config = dict(
    attn_scale=0.125,
    init_std_o=0.0,
    init_std_down=0.0,
    optimizer='cautious_adamw',
)
MLP neurons of a small language model. Each row is named by its layer, matrix (up: input weights; down: output weights) and neuron, and shows model dimensions 16-143. Each number is 128 + 24 x the weight over its row's rms, rounded and kept within 0 to 255. Numbers have three digits each.
After each neuron's rows, "fires on" lists the tokens most often at its 100 highest values on Wikipedia text that the model never trained on; "fires in" lists the words (lower case) most often at its 100 highest values on Wikipedia text that the model never trained on. A number after a token or word is its count.

L13.up340:102115078130122123171129139146121139115153141158163107110114089144113139125114151174130088096124080122150155167124126112107149164111110153089112126121147187169125136111125094123123149139142085143104118144148126140150132145159089104151141153098112176143139171095121148151177117129114078124150104150167138120125148125137114143148113115098165170091121136144123117102130122126155133073185
L13.down340:158138100122056120091139097091083152114189175175160136091126146119104120129143156115155127132091146121108146103172107108156127166144168177134123124116167135163130144125115122135107099116144144115144159120153121144080144124152148119121157110138099169150153154093141118116116149125130106135157139153159094145131114177151156133162147116152134121171115137129140167142112124135136131126108
fires on: "in " 42, "In " 29
fires in: "in" 72

L3.up20:133127153141155139119153121142159166127133128098113138150176142095124178157118121137114082152181131120118127185129133117128123140106115130131134098118135101102170114121086101125130149152119118139112104108160077138150135142150101129144135076153097147090108116116138127114170123141111123167124134091099152083152116103159221135142135118134109167125082118137151179153078135097141128166097
L3.down20:099068145137170154127128127132137091152144136155135094161109066141147115083140164183131123101111147113146151098125115090115165115135103137129146129166118149098118119124102106108135113108127107123128164137156133096132136144130117136120138149123112083096153120101147137163086097136090149133118118158140179153146148112145125159103122139107096108073104148135152158146130134143098134133147
fires on: "who " 22, "by " 17, "to " 13, "which " 9, "that " 7, "Be" 7
fires in: "who" 22, "by" 18, "to" 13, "which" 9, "that" 8

L3.up65:133134134138125084174118168153122128123135119141096119179140170173076164107130140123143084151128107120141154136120188136125096120115144140129112126119144164105119137132123151111107119119097100116139127127076107115181103121115111124144131092108127103091169132108170135144111135172182134165159120142136143127146113115167112118118094124155098119135149141126115100103144152072108130121170
L3.down65:120113120105117178146125107108136141134108089167093150163116109158105144127152129137119115152109124160106149140173143104103069142123152136123124086121151162107157154112153143179108145083089148144130112101111121169159080116087127108114138128133102119113153117112172136148108116179133116140132099131149155126167145110122122108123089110116110107164153112113107163153134157120120134108177
fires on: "one " 44, "This " 16, "One " 12, "part " 10, "Part " 8, "this " 5
fires in: "one" 56, "this" 21, "part" 18

L9.up1035:147097130130138131170072137129191132132112137140143140131107120165131104108084103125114104120122074108138136157104123126141084154136109147122120099119100135114160143111139086134102144085122130147151106064138130143111137115083125078122134134105133164103131126176124127136124109121118112138107121147165118116138132106132114147112147122132099112110159125116078092121115155096133113129181
L9.down1035:069115148119136128126143137119141093101151122162138159123137136155144146159155115129098111111098122024166144139089153132169138120135134105180139135106140072146137132129108126123164149186144169131110131165152145102135146093152105125145062128139118147126124093151139115145129168079119121120108121141108117139021163152123132129132133110119120133129107155101123167168134078131129157130103
fires on: "when " 31, "while " 24, "but " 5, "While " 5, "whom " 4, "When " 4
fires in: "when" 35, "while" 29, "but" 5, "whom" 4

L3.up1386:156076158101135144157124143122152107155185130117093112149138112091091172108112155103121131146159114123123129131158128095099133139104111122125109111100086121141142109157121167097114103120118114158122143105140170109121154154136102114145131112117080133136122153126095130142158120102124130126107083104118131136147144152160110137153125130174159166117119112146130131090111119085098080122154
L3.down1386:186071112107144116094108095131132101114129146128124141156127169176124107141135141128123112139122102173172141083143125179166096135122098118154154126117106080108135109113116106112136139112114157135173111141154140117080154124128166137120112165127132150172140128166135113094079157136153158090156172104128118162198122132110133118120146152148113112092128128140106137113146125146141134131172
fires on: "on " 37, "On " 21, "there " 21, "results " 5
fires in: "on" 58, "there" 25, "results" 5

L13.up517:137089156106144105125116118128130155121154132170170117138127134113044143142131145127158137118121106146147102149136170053123156130132113122153142157159136164136100157121107134133089139124159144122083156100134100169175108107158104131165142140140155136120154123150143116157172085183138100117126140127156156114162129123105100133124120145121171156122094112128120123138113143104158148133085
L13.down517:089121138155151133147131109165131149117164109130116144116136117128200148127132108144115088139129118083158080145106168135113144122134114135107124109105121115087128187126172126131067160139119123119157132123139139111170138141126088131129160130127136127104127127109137087103130134134152128145122104114105108136100199151140091159122104135142140150152111089131147163113087191109136153097104
fires on: "is " 36, "not " 17, "are " 9, "be " 7, "was " 6, "being " 5
fires in: "is" 36, "not" 17, "are" 9, "be" 7, "was" 6, "being" 5

L9.up967:141116123082114069175070130142094111149111138160154105162130149127127120156101091156136139138096069125116113168130150101170145067122117116078116102173167177127137131099120139117116152127135115141089096140186098137179107104145080118174142135129156167119112121156137118117121126181147079122138117091162147156127160138164113148149129137130121112094133154131075077115126122150133107121164
L9.down967:136139126158161077120125141130133136102189063155124154100138122158108143145098178119100144180109099114110119128111132136141115099133151122119125132131114150128103106152108074160144154151116120132112098132162103180163117118133116142132131163140119141162136100110150096110121123128117105093124074162104145114088134145149115160159137122127112117127153159126091080146143108176112170128073
fires on: "in " 32, "and " 8, "South " 7, "most " 7, "-" 4, "all " 4
fires in: "in" 35, "and" 8, "south" 7, "most" 7

L9.up1227:143090122164151123173087122131140176131095152129132122138129140116134118093101086111132135121111120121154148153108168115146109112116145138099136181144116113119145164138124113110134176141129148095146122113132143102162119101141104147131199145153132121144137123121125109130129099104161125069156092109171110089136107119148105138137138119128167119061148105140129123143141138151169133127172
L9.down1227:173128128109150113126116111124120128139113152128168102107109117083125144121140153130120149140133117126124115113128097140127115127129123164142167112121162135089115156140122131162109098128158116121148162106111130093165133083151189112160138187130121125135121119126131118128111152133113124155142127197108106133090143112136148118155149094113101133124173136129100179119075090125123148138132
fires on: "in " 35, "at " 29, "201" 4
fires in: "in" 35, "at" 29

L3.up982:125133125155125139114147103124123094144130137100150131142129168166139114169099151111133133147127119117119129104097117157095102094140141156114137155099129213105158130118110079139088142080093133117130057133124134110134126126149124150130192119136134164151166130142149160133169116144145151123135176116149173101158119153117114151139149131142134156123115128155145126113120139092096145140092
L3.down982:124122159134140178145105146134116117164163149135100099144125166110115142086139149150091056139118079126094155143149108128125117152078120123126107164137150105140127134117138164106118127125101126110148155114067128122123162133129120147138096130150107128149107149124145131111107112112136153160105104137138086146137149086140114110140112144151141140158122100159099150138133144098163143120133
fires on: "to " 35, "of " 17, "for " 11, "about " 10, "is " 6, "on " 5
fires in: "to" 35, "of" 17, "for" 11, "about" 10, "is" 6, "on" 5

L3.up749:149088146134088153129113129137123168101103126122126118149131126073122112103128172121143116107116085143133126112117140141129140099104117113138097138097144112117080146138100136144138122081186075145124100116168125150140157136158131111123126125140134133114131134125099096102146114141132097151107122120134127110142182072154136124142162136146158138085109147100159167164115106122137148175121
L3.down749:125148098184136115122134107087152153123124110139076180132132128134141138099116166178131157116156115126094095144144097137143180124110099116130148121111119138130145093135079150128124138172137148139106085129118124149146145125092136158154141131093103155117164089129137133116158101137155152091140132138149102153104112106138133162136114099125099116172092140146179166120131153086115137076115
fires on: "on " 20, "a " 15, "from " 12, "in " 12, "large " 5
fires in: "on" 20, "a" 15, "from" 12, "in" 12, "large" 6

L3.up167:130091145104137091154132160107079154123160118096161126064143097161138113104085102165166157111133118130136148098147117153130149124116175146141162112111099167102129135136122124116151128129119126119148114101140125135143115160114130144176137146070121116122146079158165143148145111114116153099108146108161111145147122118127107157094128139150171141180145133120102076132133131152144113080175
L3.down167:154138162094179101150092138155121116136079162135096136124128129119117183121127129192086143136141141125113118145111137103077153145121131126136095105123130080126136102140147105116137146135120151165149135136143095119146164132164100128111142133090190138136136141137115148101157123116116132175108087114102107131187103108103112107105133118153123117108112154119164128130110110098173098161058
fires on: "as " 33, "of " 8, "production " 5, "director" 5, "acting " 4
fires in: "as" 33, "of" 8, "production" 5, "director" 5

L9.up1402:156148099105102147178170111132121127088157128136153117158116169137108121103142137107123131154148140126129160119079152124112137129134143115114103096117099102097127116140103072133120112088112131144147139144123103159120090120137131123114131191144162128144144086068129168112162128108145130121124131174122134159138187176114155156126134134166161175145103176142108098115102135125134113081164
L9.down1402:094150166151130171107101102116096118130128158141130094126161146111124131157092100121130147104138116135132087120120119123146080114165158141106101141135121123113150121167130129101119097152130141112116125135134087126123157120119113178129119099158151142128168127139121195103106112096104147118094139118168138069141133115119149099141133126099151105064100143118163123156100154125123121153095
fires on: "of " 27, "and " 23, "ó" 5, "4" 5, "a " 5, "Ley" 5
fires in: "of" 27, "and" 23, "4" 5, "a" 5

L3.up865:167119132134125112119140134133138150127131122146130075144125120098116086118101113134132143112123148117086102109162111147128138112133121089127157113161122123164138124092132121101117128118099124151147098157124144132137170122160145134095121085155120175148131096125122170142175122156165118131163134124160132120070128088130122129091118152146091167134075106095146118102117133135131166134143
L3.down865:117161107147123121161166118115095129120082142114129159104137127130158149144151132145132087152127123124161145130113127114142116131135120120117140109126071137115109114160119109084130123090164121147130152100137109081159107130133118139160106174103156074117152146125103119143077172122150123107134109116114162094144124148107116123123117153110149102140163189116125111123125090148128118159131
fires on: "him " 22, "up " 17, "for " 13, "to " 10, "volleyball " 4
fires in: "him" 22, "up" 16, "for" 13, "to" 10, "volleyball" 4

L3.up901:149102124128149137179095115135095105102069107100157119138167153134100096149114126079152142131143132108105152154124124089150145133145149128110132117174129160055168129148128115146161097100135124137165148141113114143151124062158115104086126116094152111157145103134113139106168115123114148106070142143144133140148165136130112073099108100140139145121142123127133147135118119101160083125136
L3.down901:125132124103137152179122134102112100142131125126120132134104172132131123117138111133150106180138084050105145167102101158153124162099094123155130137129116138099113114098153111165181108137071153130125150124118124130155141135135071166100163138135116125135116134145168143126115139112105113124128122118095145152163147121115143083128124149106145159105129166104076148110132133118141136139150
fires on: "of " 23, "to " 23, "in " 8, "at " 7, "for " 7, "and " 7
fires in: "of" 23, "to" 23, "in" 8, "at" 7, "for" 7, "and" 7

L3.up787:100094142143121106130113130107111113124126151114137147140129119133143146087152139100098136106125135136143127145170124099082117171160138157097175088108144061124126104124107154108120096084104130145143092148141129134136154114155162151067150121161108085116119136123115116105152104117137129175121130133148136080147157091127117140149084134147142125124121155158150131100119121075098147153088
L3.down787:186138138122183138182123070129100133146131132131095130120163125114139096099125111135180119144102111157132108121073130132136121157115092121121121126086117098148113131157115110127132140134127095116144138130110124149122124133138152104156097126159158165105120109100125107100106137139114114115131148126119133171182118168128154164102162141137103100116143120128141118122119120146146159143190
fires on: "to " 30, "it " 17, "for " 15, "Bronze " 5, "Vinc" 4, "such " 4
fires in: "to" 30, "it" 17, "for" 15, "bronze" 5, "such" 4

L3.up602:165124190115157128128111106121096124092105115146141149081124096089119161163130109145138088098086095116119129170136160114137110129091149113144117112125145182118125171079134154147123144163133099120078122095122086094170118079130143111154153112117163127100152095123094115147132118163142105099103127146128144107138151120170103130069072124123099164100098134117123150097157147124104141125168
L3.down602:065152138143087155096144132144109127107117147104128155107126097121161111097109155144106140103120151134100131111135101118092124118142090165128152128112103122116170166115140125115117105090123168125108152105146138127159166086129103133139108140159145134186133128150064103115090109148108159097150091139130147135137167124151149113148112106123123149075154138161144171107154080097157150099111
fires on: "of " 60, "l" 10, "ra" 7, "from " 4, "la" 4
fires in: "of" 60, "from" 4

L3.up166:120151145092077132102082166163135140152129116108144153092132109136139106095130125140080107108125117100130155161137108159103143115118097135132129097117100131128154155154097060111155137108111129132103089065108104167124124088094130139119132107159133140134098132121127110130111119112104147135152154125124167130125131108142139121125095109142119113128112137081144112119131157130122145089153
L3.down166:124127159166134126118103107133098134120128100113123055116164120115101144129144151123090157129134136135119141136131127116144135169148125080131113111129103150139118128112120161151119183116167144104141079186126107126167071144145129112149131096130109092140190114130146146159138098096143134140133145124164093117089120119110094052110134113110128098154165144166106085150154120123138136159081
fires on: "to " 43, "she " 9, "Williams" 7, "from " 5
fires in: "to" 43, "she" 9, "williams" 7, "from" 5, "where" 4, "he" 4

L3.up514:146123135114108115141104127147110163125136057131163131111136116156159136140093093116179138115113175104142126108115117077155097129108142115132174147121127145121084113126073140162143112097140184101110092128161109113138088164140103121114114097134103120099127103146168128112145132136145102082091178112168143173098150153134127150125110109105102119110108111102162128129103142149105169090067
L3.down514:115138113170131123105139138102136116117123119128104073119097120147116125151172152143132108163113093186161141108153155162138134124159096152126107116100105104097130133158153107117119130139120118152154129107125152149122143134135089163122178146116141099145168123165149118153169126159097117115084114154108136129163116112122180128136128147158143156089142123181110113113146118109142095166158
fires on: "also " 65, "as " 15, "le" 5, "co" 4
fires in: "also" 66, "as" 15

L3.up1172:125127162101097138179157105117140134153138106138112111175139124115120112089107118111138069174151107134151126135145118136124139195085124119099121140142153160108167174139117153113152155125144125091106124118106124185115129141134114160116161097103097135163115137118103093124103102138132127176101120143120127118123138095141117146133119169127134128130103129130162170125139123120127135124149
L3.down1172:169147154100075112138131097128120166088181128184109115150134204124124145178139188117110085142090138136112149103144133130135101140116141141132143106110139138121144136127134138117139152124209073098155099127127157138129086124149074165128127153150123118132130147117132102112101156154133117114125156156127112135142130134111115070128149152155096104147138117140144120155111152165138146159096
fires on: "joined " 26, "into " 15, "to " 14, "of " 8, "On " 8
fires in: "joined" 26, "into" 15, "to" 14, "on" 12, "of" 8, "onto" 4

L3.up293:112138100111134143127113136083136134125155109093106108150128110166115146143118156121151116131142103110097120087125142097151149149164132096106092159113110148138140101127103130160144110099192116141117098103091138157136104138081087139135080140110135109141164117154133137149129132113124135179130180104119126122150153125120123110139123136106132129159158177135169089119114077137103093119113
L3.down293:130136161178116130108120148165122147114141115153135149128123144138119093101129103144132128147125094157130130134155124179104138139091163142149155115165150140107114133120147130146124152138102153131103131089153149114147148138140139111139132132131138150100098131129151115100118111122161115104124077141128153122188115095163142143147107097131104120138107104098082153168128134128126121160092
fires on: "by " 21, "which " 14, "on " 12, "as " 7, "in " 6
fires in: "by" 21, "which" 14, "on" 12, "as" 7, "in" 6

L3.up494:143144102157153139095111164099178158159160088122114120150147175132182113085127125136105113154137132111091115117130110130129112130101122123093135116104133124068170122127078187127158122112158127132152147120119124113101110131151069148149119134137102145104165097147128127118151104096149117159125088138181147139143102121118118133120103145135128098152152163131128117153094153157140088106105
L3.down494:122100135131156110100118112110075124099108139162127124083146114118121155139141177148131131158142141118100083090125087129164097158156138140124141156170139144106136160098143128128105141099119152114109136129112112118108070102190153120119143142077115131132112134109184149142115111095105119122137173101127076123123104114112084133163145155131153123154090133173168175109111112132135138133160
fires on: "College " 13, "Park " 11, "to " 8, "house " 8, "like " 7, "edy " 6
fires in: "college" 16, "house" 11, "park" 10, "to" 8, "like" 7, "raggedy" 5

L9.up189:141100152094163112122091115144124141099114114136167104159100125140156130139114156171165107122118104095126091158118132102127117124131138132116144114128124099124127160138122112153157129123122152110149148106118089126152089078144156088125159191159118135134152152131145152144093124135131109124154150144117136104149119126115122154123120128137118121054138177134094107153132153092120161151120
L9.down189:103113130145142120141129120112136128121122094125187141123121128117110100112155155155121096131068142119123136131106173141084099127185137096135143164071127112136140141101119141134105163145113151103134124167133139083118174139096128139130056073179123131112110112092115149143133097138135147096097114118118112121075121174119124096122114112148128148109111135160148158116140118096140156152072
fires on: "of " 71, "are " 12
fires in: "of" 71, "are" 11

L3.up263:143145144142120139130122177137135151135149086161148140135138108172115088117113088111171118127111095110126145152082140107137138149156140165122155077135134129092079149124115107158084155091138104118140092066089109150171145068141131119162119127133097125118111131140131115121118161158126110099157146132110130112131113132155115101139106087098149146086144125166143160082117127124169134174134
L3.down263:098114120139127133126188089145105158092103130100058137159132092116151162123137162146124140125101147152110141078105183125137114122133132141112090188077091118150124130175108144156161130177097139139136117177163142114123153155118116177102101124129120135157109131133115148120147117128151122104124110152135079101165111120103118181107189151144116135110134148126149122148129130112141126106120
fires on: "they " 26, "They " 20, "of " 8, "Camp" 7, "she " 6
fires in: "they" 46, "of" 8, "she" 6, "for" 5, "we" 5

L9.up566:132102122138079118116127137128101131141133109106129121124135132143115079104145099119156138147119123136094154102103142128156143157130167129116143196118138124119161132115105164137107085115096160128151159097130104107149134090130109144131122123106119130125140148130174142116109086144130103118121115153097136141138106113121119117137133097142118125086184144130146143128117130111178113085114
L9.down566:156108154137167131115091131129145103138141155138140145140152111126116170111135185127089141098099137152159115134144121117128098122097135145063146118154126099136158136129166103087097146137105156106092136170130144135109125151126143135125147138136106155112081065146134109144161135112138171131104111105133130119150154137135115155072171143117109110165147097137090111110119112153100119153148
fires on: "would " 26, "Be" 12, "they " 8, "as " 7, "is" 6, "to " 6
fires in: "would" 26, "they" 8, "as" 7, "to" 6, "will" 4

L3.up1121:107141152181130130134158133165073133107147132145114104175098135114136111131124139137142085139118108157138121134142150145163098147134152147159113155125107144122121130126123088118075115122149124129088137062149153136155107144148119120132140111147124151154079151118176095126143098132143105121144104115098134092144135127140120142126104135125116124157112139132129171153142155115146141116195
L3.down1121:127097115118153133118139128152131118167160097153151145096090114126139115177177177157171154134106099145129137142104121122145147132155122126135135111150117114104140122121120146118158130153133151114136136144130109145124195086140153107158077135131110158113165112140124111153114151121108119117109112159135082126126127108127143154152156112140166098112126129150115177101122181097124130109056
fires on: "a " 24, "as " 22, "from " 14, "an " 12, "of " 10, "by " 8
fires in: "a" 24, "as" 22, "from" 14, "an" 12, "of" 10, "by" 8

L3.up337:132089110166143127175139152143119163143114131119156177149135150172072110112147115124123096105140137123139094124153166083078142123146092151164126132121121107104143123113150099130100130101079073141160110100106118195142102090131079123129168138135099135148129127139100120134171117138140128151130132100170154123146121138133131129118118098127122141135161105164117147117097096104113117086156
L3.down337:153110102103172140148155133122160122124123145105127167111137150136137137120115103142152119143124125111106124099142185105142119147159115145122093125139145133072156134128127134162153202106131106116108124126118132121125121138111139154138135183092125168163166126101100133146165150095121124122107142138120103153171145113137096177169118101115111136098157086099084117112095087144109130116163
fires on: "at " 49, "for " 9, "who " 8, "from " 8, "while " 5, "Bronze " 5
fires in: "at" 49, "from" 12, "for" 9, "who" 8, "while" 5, "bronze" 5

L9.up306:113151135101121166117116144134136149169100139159149143122169138172127110108114143132136147121132096105144107134123164109122108110126121130141123101160123133105156104103113127138100098095122082120120163081136135160191126124135129106106136150117119108147127113139138132167120115137152109110095138118132107140143176134166094138139132107150146175155160135117155118114061112128147150150176
L9.down306:118160169131108131124131144131110158161132166135158143140153129121128128118115114137131188126158137139133105103122116165101172110123133137125121094118119095160154133122133085130120052119172117127115141104139160131180126131087152073102138155131141088130136133146159119130191151137105118164098072161129124144147140140121121147172124106122133116129162125130133130133121093134154149125159
fires on: "at " 88, "At " 10
fires in: "at" 98

L9.up446:118112124100128129169089145103154146180156148130094127159098100140113131064117141157129089128123105128136159129130103101130116138107145149140126142126121115100136153071147162129155129140126127137119128054137143124110110109062101152173091130150141115157125136116133169145101118093165133111138135135173162141117171111106111140135111161159102123123118112114102115095126140136109131112141
L9.down446:096132132127154103151162144184119160081125123147138113154142164120138135116134109123104144089119127103110088180119087166122159134120113120136106083103160154167115159134131127135124143158152144129099104135137168150132094084097138127141154160109109159131123136166131101141154122139085135122108160101163141136078102120135139122143154141138105138096099136156128142143086136100148154156116
fires on: "to " 33, "with " 12, "may " 5
fires in: "to" 33, "with" 12, "may" 5

L3.up430:154130152110141117126099155119109163138133121119141123123121144156159138143098162115147122115090139131156085190129089090140118129124128125157152093108163173115149168133102137114118134112086155074123101124122125168128123116124170161113139120153155143124140072118124112156119089125124115101115116112130153112122130106129136096135093130154140154078142146134152127134113133113126148144086
L3.down430:105132119109149109114093145118167146139135131157128124128135139114090139106122143118141101119109123081128135172102137139128094125069125106129116139134169159103094141161132156167122120134110172146103096076121122159111148147130124172160128097128097133118127093086146115129101102140121110109133148108174119142158133106166108121120070148153132166105152172149175143113110126132129140118080
fires on: "of " 75, "the " 6, "Z" 5
fires in: "of" 75, "the" 6

L3.up800:112105135104118128143150146106113148135142129148121135136134155134083122135157100170167149097098133121124139173088148094133113127146138139166131141106119153116120133148119111139148142101135094112145110108146154135190131132078162113132131160076082130152110096110142121146126120108123126140092137123099154144152171115155154149107103119128139157149131149135116109115144147159134112109161
L3.down800:119151112154116139121119136106093161158120090139157116148076108144112126132119177139159132156078124111097152170076150142101096116172113167161150139106121143097154128178127111137147072086118128160153119112105139110139091157090118078150102118149110132126130137102137094113119089143155108140098129141139111137103169133107178142139179127154069116122121179105153160148091138092089151097117
fires on: "a " 44, "A " 15, "by " 9, "La " 8, "Le " 6
fires in: "a" 59, "la" 13, "le" 9, "by" 9, "de" 5

L3.up211:178079139114112126137118085151122106109195100139150146145127139104095157109154113134139107168117136164120141125104134126146083104088137123193142104091128154113104109160094060134108108106131121120131111110094130132121146096126105108138143148124132136178109121159107157101177107127139131169148146152153139096146125168119156128146110131108126135113113161146150114082119153111101120098166
L3.down211:085134137093153122108154082132146139105129124123171174099136177104167152113125120109141158119137118111146113129100142154150148162113137140104146136133134097095151144137126172117135138082109109126146110089123154130141161146114114119130117124132107145059164097138144122125110158115154111125133064124158088112149095102153185171096170110142125117145189143101113131120130155126185127146107
fires on: "that " 20, "of " 16, "as " 14, "with " 7, "ʼ" 7
fires in: "that" 21, "of" 16, "as" 14, "with" 7, "who" 6, "baháʼís" 5

L13.up764:074121117129159142102142137114158172158148126127126152166135121131156129099132165101149143094094124137083101107119193126123118134148115107116120134129098202098169139112118109122131165127143067117109117126132116134128121144078147121152176120129144143122145152116087144097103148118126127144081074096123105115153144143101121164082095114128146086122127122148123115148091157132099132117116
L13.down764:121134120140135108141146167102124131155119070130129137107133157150124140157134131129136110106106192156090109161081104090140162084178120156143105140120147137062160150128051152124164134096118106153151134144133096100195103187094107109134111127148120115145154124156161119139127140122143152136078144118125139141159108122103122144122111133114099144103107106160123080178097171124101170138106
fires on: "a " 43, "S" 27, "A " 22, "G" 8
fires in: "a" 65, "s" 4, "sly" 4

L11.up1401:117095146065136089121146163156162116130124137178119084115141101120117146117161158131111149138107130107096107139119140100142101156141118122117080163122133146119110130136117146109129099138120113120133117087123126110177123116129165113179129159119184152131117093118143144124090133142177105145144153129094110072142153089109157132120136116142094118127098102137130141105085135140150138154175
L11.down1401:126149082162137189109151142092124166110122124135157142122158154138082119131091159157172122114141117129126081130128136154189095133171164127146154160101138142158110106088107101103088104138168114131116128171149147084108147124086156103116161130104140086131180111149116143126130119152120109096117116133125141142093114120120108125170151156142109097120110155135117144127126137078095163116119
fires on: "The " 20, "with " 16, "to " 11, "With " 7, "a " 4
fires in: "with" 23, "the" 23, "to" 12, "a" 7

L3.up805:124120125122142154107122122177110125154148116127119076168124182112114096131139112107153163069086136137152139111145124116094102118083140150127126103133080121139115137101103101114120141093128157185114117103155108153129099107111129152123096120154136118161177140135160091134164133134143139162177130134135109131151150118168182111162113180131075140156084150143149157120131115095167147114100
L3.down805:135113153126121084110092087092145115102138119112123173133105102150146151086126123117119119148102123079117142175101077165152156129152142115102147134108141100109123093148116148158158122095082133124151110110142147112106169145153113074127180139105121119128120153114151124169078140103127154121112095143135136096163106129144129152122135136102148110125138110134145130138082145147088141161158
fires on: "of " 73, "on " 13, "by " 7
fires in: "of" 73, "on" 13, "by" 7

L13.up1097:161105122188112151142095141138152159149139138140168136147095134126101148118087140166114124116117126106112177159131135135079114118159177119134158145141102165117150099152111130126142137113123156123117120168104131135090112126109137081139140125132132116190141128063145121122145135111123096166128135147128102127145134125081098153141163140148126117109107163124122128141133117158105128130139
L13.down1097:138144143131119082147154144108107154119140109151164135119136150095093100092133090175145130171135090092099140144094122127124122112175161128140089117105153116139131148157105124184124121114130114132127121135123112142143158133120124121138088161126134149147152110127149162125099094108136143111162133124101122136000123092136167140127096085149103113108141185150155118159107138168133098167116
fires on: "in " 62, "and " 7, "for " 5, "der " 5, "to " 4
fires in: "in" 64, "and" 7, "for" 5, "der" 5, "to" 4

L3.up1533:172144128155079137094123143138084150096116109143118115135170150121117125152133114132146131147129119175159100141135142132101136128161123176107146134131130164107153103130107094127148107111139149144137101124160131157142134134171156124129132126119088066163131077153169091126120100164120105137120120137137120060131128158138145119132130103154128099121150171157155144125121133081113125148120
L3.down1533:148101170121137142153109164129128137173160138121121143109103117121137143065098112138110109139143125086106084127149120146130109111132120124135098131124150113140146130120128151145134150159145113133107158145074161099118152136101075156131124121136180135131124113140136172129108143124091138049134174071134149157136127119097097158092121160118125167147122080150135193126119096145131128135114
fires on: "among " 19, "by " 11, "as " 10, "the " 8, "group " 6, "organization " 5
fires in: "among" 19, "by" 11, "as" 10, "the" 8, "group" 6, "leader" 6

L3.up349:117104143118109127142095170156116168125170108149159135140119103135107133119140104174136121106197115133163165157076135142150103154121147146099152091102161097151127160100097136179188165117147114123110148154126158109130137104132150143121144097127093123119120086140125114139159115147136107092170159137133145145146102100098132088118085124139098141137119132141111104107121168084082107148131
L3.down349:105126141126126145113172141085138131127076165097175176121104112149148106105140141098121107140156134150091127151151100126133126128178147139144139138099142112153103149128132115129102128122136103176154133166125117096096089159138098157128112118108195157103096151142179161113149138062142109113141087138112153136128134152158100114133121081113123124126111169121126130109105107137141174150097
fires on: "of " 33, "to " 14, "on " 8, "Total " 6
fires in: "of" 33, "to" 14, "on" 6, "total" 6

L3.up1230:076127122109105124127072134087146173145118137093076085149132071146122144118102130118096112131103164094148111131132124118105150160135115136111158111106147141115114075103112124150119185124151132124118117110095110155117105149079122120121139096062133116120154107156143132156093103118121143152197089126179117149126118106124122120117127065137119144109100161168100135146137184139128127139116
L3.down1230:101060103116110104121168099149103095117175131147146116125170133107105136171096145117140147087153152140115170167141109110149120112129143130153106124169120121103132166137113073126114083077154092124100134161122134111113174103139111100123147147145148142147097091110119130109143129120109136087096158153068133098140152143173156142164109149132154150150138129112144094138096109196172104109147
fires on: "out " 16, "by " 13, "left " 12, "in " 7, "still " 5, "is " 4
fires in: "out" 16, "by" 13, "left" 12, "in" 7, "still" 5, "is" 4

L3.up939:101105157146116122129170094099134120154142142129113112152119114130110202118144090161127182129138127092128124149157165110111134143100123107104142094118127165136172103118111124146154164122150161092101077067154159168107104137152173125150158135156118122124077104113199178092125083104140121121083159125133135078138141132083136118153139128136144141104141112141160104132108157090118139145103
L3.down939:136124130070103139141109117100126154171131092167137133119138152113138135139146101129142136139146125126140101123169100119102130135090150132100117086147119185170145163166088098102123118077145119154152125088137111182135100123129146112107133112110130158117145104136158128115119099133170146071108150121178160154167127132126118118127114159170094101136125126126124099174085183144105119139164
fires on: "as " 51, "by " 24, "of " 13, "that " 9
fires in: "as" 51, "by" 24, "of" 13, "that" 9

L3.up1258:188157137137128128149107151138145122119145116102138121124179117128124155113134071146136135105113124123161098108139121114112107153095153089114138098170142114088127155139089126120143098141110133147156126094155144170096084134138173103124164105133112098130117094139111165108138138135151121138068077144133152131134132092161116116145089091131129151090096106145128115084146137119125130102146
L3.down1258:191161127122101152144098138117162139122123093128126144117117156125132143086140092169140155127145139145089070103142094127162110208114154120107130104140123146138120134148101133125110145103115104153136109126127112158125136126138179109118124107114132113108103153164133110115118113139122105103154106146161121191182139091140096117116123128131149104132123135113145122095115170184112117131113
fires on: "as " 78, "As " 21
fires in: "as" 99